MLP neurons of a small language model. Each row is named by its layer, matrix (gate and up: input weights; down: output weights) and neuron, and shows model dimensions 0-191. Each number is 128 + 24 x the weight over its row's rms, rounded and kept within 0 to 255. Numbers have three digits each. A neuron's up and down rows have the sign that makes its largest values positive.
After each neuron's rows, "fires before" lists the tokens most often just after its 100 highest values on Wikipedia text that the model never trained on; "fires in" lists the words (lower case) most often at its 100 highest values on Wikipedia text that the model never trained on.

L3.gate132:110097153141115122141133110154136079121111136123130095122109125116171132117111142123143109100102166120145124133131100112159090171211101137122108121110136127116139164166092144138116139081145139110121128146096066131096117180122084116130115138140154102112150139093114146128135111076106114172128126103146161134161135125131142097109143137107096165157137112079149162150119142184097118115103159094164126152136132162135166134134121117081168123122095141132111187145146129102132140148163153112128115143136147170134113146117117109138139145132131169165167115139107164154109102081150119081
L3.up132:121135135135106155130096138156154120158111132128143144094116123121165124123156144143122131135140135149110154114130125090132116128171111109128120172126128124118113183110153122130118064131111119119145126090135154132110122126145102093126129122074097136123127155128173104098134134101096125099172152097127106146087129092164103158130146110171161112119121145106149148147128117127116125177143108101114099109122138136118117157152110139168143136106154116121148193115155137133159152112137158103087133132131136109108096079118136100150102150146115115100122122112133119168098147169133153131
L3.down132:072110127169085141114117147135102156112083109162142102131116144147101144157153164148085123131108108106129157134079109107076135110205151126119093155123079122107127121087131128137138115120121131172112106112129134108077117093152095104123160151095114141103102119151119188161153162135110155110138146138105125158125106125125109140143198107156129116116139127073139150124150128088115119194148134081141128146107144140145131085143117126137140151133125145187141078114129096148138122133091132129128136132121128093125120115111125132174135140153120154150165130137145133091112098121116133116
fires before: "2", "1", "200"
fires in: "the"

L3.gate1011:175123135125149142128148157108155128099114117113152119147152144178093103102109073144161085150097155138145151114143114143093093104116111140080131132109115134122148140104151145127126113104143113114151133126091147121122098168123145158106140140115154133153172044149153124151125082081140118111129137156137110165117119159133092152099141114114193107128128145112099060147134096084136113127131118109117090147115134133109122119134124137133146147093126106167104102146111134119115120140129165089126149160133156144135095127120101163154097145128161108099163121119123135124153091075107105121
L3.up1011:140114103082150128111137139136138126116095135148135102148121156135131087139135168122177140142109148147203153114122142134110081117114147126134123099081147130097142137150091135133154090116091091136128093122114160118133152128119150148113114128147097120134122154121132111137136141107157155147096158115140060137105159135116122134115100144126117145150147105157116151140105147127139139127124139183086146136116115130092110125131109123136153086119178143163123116131117114138179104200114091106070147118137131090141116134105153137136159118135117133085148081155150150141147123133102157117
L3.down1011:162131139117195102104089105146132157112122171109105153133106136129086118130133154109167103068134166126130144123141089124099118142125113132131123066138154126153177123138144202123127093162111130115094097209124149116125183139121179133128092145110123137127148119172136122177136084127130096154167095099122120167105144127133119097157139114103111090145140142125119116113156166099139114112159150102136108125124140122152098160103128150136185117143123108127151121084084109134168155180131132114134147115138110156153117156095119119106135125124150093133151126097139148180135142153117143111
fires before: " | ", "; ", ","
fires in: "4", "8", "6", "5", "gloucester"

L5.gate755:110113160131095164109158129156146133110081138115139093150165120135119139138113119143131128106168136142115120137138097136098113107127112113150151119122163169132064130100086152129181135146086136120127172087119162100139118118074068136139153142143153132123136135160114145158150134101107114118144136132127141064115148138168090149124181105146142108126085129122098146105140082106148149125127125113152137126063133122118146109081156128141128144103151117146157111126096138126122137091114158143102133107150152143066168086130117112130097134143104168163106145141119128104118130097149130122
L5.up755:135111156115143139102138158162119131097148106137110142065113143101170118121115104100133172112138114172068093120176096104126139126134133128132142143146126125154120111104116134168117138162104125125123133148133153112133115156081099130148116132106118109111140154094123114121129135092125146130108141132155092122072107160129150114137174158180133132095140129093103109104144114093147123100127168146146119125119145127121092137091102089134170099121137099121112117131145117178122139138138168136105136125099168117104102124120103126100138087144139151131145111160130104104111137046160158110
L5.down755:143099154130178134151104121139123135138114130145149101166109101124113139148143137180138151113191128131162122120193141169120137130196169129154141157125114095161142122139158149094100128124114087138165099150137130140103126106113130131123166108126082117132131111069134133098147155162122113153104105084122125133139134126140137163112165090131104123114141138158128116063101087147132099134124094101087098130109138113104147156120095089147155132156170108106115151121141114109127101148113136144133105127141118145142119137107120126139112098118180130130105142135108140126141173141106115126
fires before: "1", "2"
fires in: "in", "the"

L9.gate111:164166126164132188105106112083155114123134135137097156123150137098119085118159127105147155088124138150123126136124161157123131124116136155119146171112177133108101166192108135109130184165183123099148141129119118116155117096170171139168125165121109152092144103125094094106101082104157133130186109120152137123097129126152180123160106122142127112158123141127116114123129117153127120118138119134113142160108124092115138108108137125109086131151135129103161106140094150107106104117126147154102125108091106119157156112155122156145109137139116132129136091112101081142161115115170164167
L9.up111:154109163122134149126117108120147099145126133148152140103114111114099094088145170094093149119155124116155152124102175131129126103108109129112119080126138124114124136108159165155181108182182130096123121118182125119107138108142110137124088154148130132120109110141120129108108118099159131087124166117140140133117141125105131159129146119154115148157143112113147139109124151107144126104064114181129069119119126138120107131135120133160140088118186158140137150128132132118120133116130092105081165163109112080145133143103106131166175140114133126134082166138117141136100061123117099131
L9.down111:115155079203151159165130132090133112130106109128140155125135114147146118128116109164112148083110131123170141077133143139110123128125144172158083128113128114160112079096154122135121129118120122117090184093097151143134156128124172116149091137128101119150109132116085132110128105133146134132119148135092156076166132149123134114102133105164122081126134153125103104098078142138135120110148127150153116116121126162131127133119093115176123129150142166138135131141079142125151104109170080143148144121104114119158115126144073142143124125134125102134123131115124104124152150117140072133
fires before: ",", ":", " |", "\n", " | ", " / ("
fires in: "0", "2", "3", "6", "1", "4"

L6.gate407:150126164153085119114127132125134095121150191154157136139120105122135122108134146112095168120122133113157123129143119144137122133079097097122146127104168132091116125095128150160194107176085103147134096140113107071118116117100145077133087117104148135146121134142133146136147137153107135121162156178101116151076083154134098119113131126095163140121118122156134105127137102167111118115116096106151129117106114134139173169133106117168195134142124088157121139179132133135118144125097158139107110124128086150128159101148118094122150109089168075133148088100150131153138139163150148141
L6.up407:118146121123096119148139104118095150098143162143149152119127122175144111137074056103154132105122140166096076151144163103117119123135116136134136152138112124154141142130101146152125123148147122144107114172101082129105144112144115124112181141105127148095135118150142112117128145097116158114135106098103119120158114135137137128133165122120097146129101123139163121128105143144131131148119142165143101123129154097143104184152103152142168162107126132142092146092112145126147165126136124104131093179109116139142076125130091097139118156118128144151141099110144089162171160073091115103
L6.down407:170135165138182109106135124150142125103107125106133174089133140147145164124081139112133123112121180129120114104166102146121113132109156100121141110145105129140146168104118114155116069085120129125107092123149117123135123141119136111110113111157151136142127127103150107106129133118116186107132126101179134124112077127129160125092193149132104154157098139112095164116163122084105112096118132095137153107119152122127158068108109144129102100122118121122102156130137135106161112167148088123133078113080133129123132165143112153142163172141130130111089151140080144129136146127109123119
fires before: "1", "2"
fires in: "in", "the"

L3.gate1141:151170074133128163138121082070148157148102127105138163117124112132134124096132169164132125138104164096106082136113113137126098169138135118114141132171096157123129163133112132121153136137121109085078102177101134156152108099073089124111152152169121148127145131126112112115133150125171124092133095118148106142120130136177106121116112119128143116137111125117091093115127078149135146134108156111102159092132101168105131152083152181116113161150176119090097111138143153096130141104142114156162087115177126123112119125111122150113112198173108105082082149128098156108129107129089124139
L3.up1141:152157143138107172104136163115070106131106103156147140125168109134127110152156111167118104137131133078089113103157086147119130147128154112117129145144124069110156103133114107152119156127106131124118080155095127110125121148103142160104164125084124130112170094172125115124141113096086069119121122148174114140120164108137131109130122088113106106119169134112113087172112133076104125107126134097103109117154137132125171120155130153161154129158189162098161153149147126120139121148139130141128142103082119116151123143140105140108129102080124113098147122093117121121143155067120096157
L3.down1141:171117145101134167132137099119117121131132149146122114106131148179135120158134158134188161108129124097105143113111126176153148158144127107113106145156190108128111094120110114149139111104136157138144105187111160102140094146112122138126142149163152146127111095147131144075114125127115089114172144140180122136130132125147145110151142140128150104112093174159124112103122170139133134107134095144091098139087117124164112155121086109147121093167174119082106133111147121131121159109114153144127090097118143145094101156118171185096139126102139134111099151129151133190120103140133132135
fires before: "1", "2"
fires in: "from", "between", "of", "since", "until", "years"

L3.gate101:113126143130177091158114182127131121165161138094080125154129107130103154098113142103106107104118138146098116138126125108119162117121144085086142171159115120113142210093144098161115113088091132126126110098124131084128090131141159148095083127124144081097128098126111102134118128144135111131115133143112126111091086154144121167137126117145112159150123116128104158151130090117109104113115131137078109100089085130085082168098132121148136111118152114132178109122134106122112110083158172120161079135134133167107121143136166137111161147148087122140117144124138126169181117088141081185
L3.up101:148128145142125128086092161140119116081130146130119137115179137129147139117105137128129111130128082117119135115127144133121117125148097135101065118094076136125126112154127117110104088141144194056086148220109110111131135134124110153189138149142138122123134114153110095097123126137132116131100130137190127084143098145137157126166106101076149138145135125127160145100118151125129114101124138081163110152160126191101126113106121107169090132107118090140076125167149136113102127131121112134097116139155150108128166133107081119106146110101112139117104128088109163082119120146133127111
L3.down101:156108130107077109125131133170118100123129100130106095113122132111153102106099109087139121111085120120122120131063108114092129147082114142135105158165077157152084134081124108101130117135174131145103150101110136114150124139119149175143111133153106142098145137163127160155106143111139117161117094159140138177097102116153135121143128095148138126198145186131121145113118153093113075104166139150121175145134100105136137169101126149161123126138086092151193161140100126119108116137106121125080125103155128151144130125143133151143168145145147103122125109131117121112144091162143138126
fires before: " | ", ".", "\n", " |", "% |"
fires in: "0", "98", "100"

L5.gate851:141147144162121110144160101150133084109161165137139159160122131109133115161108170123097148139125157118123162116180140161104111118166119108120129099114125117160201095094101099161115140136119123138096113086167082096129163073082137134156118174133108140109127152099128097202135120139126153148111159154172091139080142166148127106152144114129108157151164121085189098122130109160090146153131083132108148114098119133127156116164136122147106119123152148121128114129134161102144115162149117134138123121121111180158145148150144089138123136117132100137125117164122075151133097126130126131
L5.up851:117133086125167174112171107129109163145137132125123094184127126102114151165116148100133109135140147114157143124119087141167115148116144159114143152156121131164150134151110094109167092113139154109136156114133138096095142154164128112105137093120121109155112161109101166125129141139137098140102150109084146101129154145135119152098093111131097103108132160159111156128078109118161153176135103123138119100106130157086136152120148207113116126104144083128142142112142119112146141099175104091158174146146116137105156101130144154138133123129121150133115092132154136093142152172099159107
L5.down851:123132184132139121114156162117148123136159135111146129151089144135099134139126148161108178135119139134122125128172091139128124141169115111105122082110143126127152074115156153139148092124157113058115165122151105123115145118122105125113154162114084117103111100130123072155122120153125154141150130076181142123120129170145142157127163131119101151101138153129125119145178154100170089113128115119153077116102089128098152109148174104129108082095147107123135137111145125165127107164105070131140103122115163128130178111125122087116138188115140123155176117168099125136131173100149053131
fires before: "2", "1"
fires in: "march", "may", "august", "july", "october", "december"

L3.gate1163:112114085120119160139110116135149130123151164157123147120156140107126117132132139173168121088134158112128125103128140110158087104117117102123086127113131149111143129100115130085120088127113154110163104138129148138124142094130161128129137150095095157099134118153093178105160114129161144096150139109083107109144099126182114143171139121128096068101126157098128082105131140122162135155143113125119120102124147123158125101138116169135111078100127137154126139156153159115116164102132121151131162102165117141116131103098149107130151140134158140146126120134141116093144119128141169148
L3.up1163:115136163140152130136164148147128119135134170105138163136127141119168114124126139142142129112173132103169127122133089129129152111146158149125115145129140150133151124098115188138131097163119094066135105130132121107185102107128131156149105127097139158105159153118116168139117122081115140118165142147120128099159127143183138127150133124127122091113090150122130129123132125158128125114127139146130089077119159132147157147127134130132117143082161130099153131131100167104086140129117179117109147106169090136082072127141121096113162085085100191142136123086144119131126158098069132087
L3.down1163:162140110116093141084153162120162093096108141139133189110146158104117097120136113126117185156110100159150137158100167125114112131114133134112139132127138163146136111081128147112095128155122081187143107124115139130124112121117148147119106154150115104110139116131151153143148132074164100115172124116119085164164184112131167147086130125111133099117126112087105109127100107143121124101123144142118115104128123162115139129158160065134123161099170143084096087129156148119116092176164115090167111163126098134080104144109115129154152162060130114138127104144148126124125183119124124117
fires before: " | ", "; ", " |", " | MF", "'"
fires in: "6", "9", "8", "10", "7", "5"

L3.gate1250:125091106082107163132152113104107141163130113115148146121113067113131113081168146170094122117131137126157162164132133116118156171152120130123099130143114093179112120122116165158144146168104110144095156071144132111154095175121129111095087086097129143168126125104111159091140146077133118129121108168120133144115185148179133106175120138113120123159093102129155131122072113102142140151132119111117110137141105136107176175138143109114105173112117153090146129173118136124109131103162160097145128145149133098162144142122141104143091149123121100113109103119150112132147112144094104135
L3.up1250:129158106146115145111126100156103090123155159213161141086132100116169110164107144118106098111120134101098122100149134127118148126116172154110144161099151148118135174166130125123146132131108094160125125123136138136125123127088115122107083088114104121120166145135145173108163137114127161118133126101092106131145138128125118127102108145126080079173149115119115111108165141164088119172134121164148190113124111092157116094115109141124122093150135175118112130132091068098098145131120192135124132134148121162129131083174142149118142135106084107158107102173104091125160122143138147113
L3.down1250:148115152089149144133162110085117118139118117085119113087167151128102116102116109113110126094127136109127124123136135126163112128137126140106135087158132117131106096114118115136136097118168139159134126149130166093139145085100142121129129112137135191099154142144120180112130151146154126114110130124139120153088131136146142141138168156145129093147144140122143114084113129154099138147141085140149063119147133130080130128112110118060107117142165116129117118119091108122142120121127080164150117130174120152109130146126176134142132117118123092156112168128110119134095157115127146151
fires before: "2", "1"
fires in: "march", "october", "july", "december", "in"

L9.gate1251:137121148085114140145131106127127134121100136093138130088130075114162141126154082083147163108124164094102110130147127148098154136131107129119095118124132110103127151122169162123109125116118136162197121099110186136088149158119166143113125147081148135106127105126123122098105146172149146168117155099084160130099108086077115149104141094190163108136067119157126095152144100131142144122109123111108078096129091124115158155117084097120132124113114103048122116121129098111122092137069111128158093113077135098134167125086103145095122132178105100135134115145139151146133117126128139126
L9.up1251:134088137123115147141152162129139120115128116133121138099128121122141142124130113127145152135127100145138069127163142181103132136135133136141165130102198096150123122136166125095105126158101124118134165111139065121129108112077156111136181186135174151145141098137131120069180148127123110112087119135123158123167137166139117099153161126114094174131117161103119118120142126127094144167140139116181156088119144131132117153097128097146152079119191091131149166159154106095107083129131126135114146163145081125104123124105127125153154176130186125109111138143170139129156104139126165148
L9.down1251:126123132123139119080104164122131118149143125112118126157112164181145076134149166101135123098113122147156113130136134114116151130104155087172148141115148143116145166122112145122143122079173108092125101129161121114125103117168150112119106120114077124127140134125161101111137133158155102099171148147152108125163098179152137098143162119105087132137079141127123110134146129147136180181123133137108092137120090157119150140136140125108096190137125047147127119079147185161148163141124130113147154150119140117131176143146099109132152149093163151123144152077116105120119114095141154125
fires before: "1", "2"
fires in: "in", "by"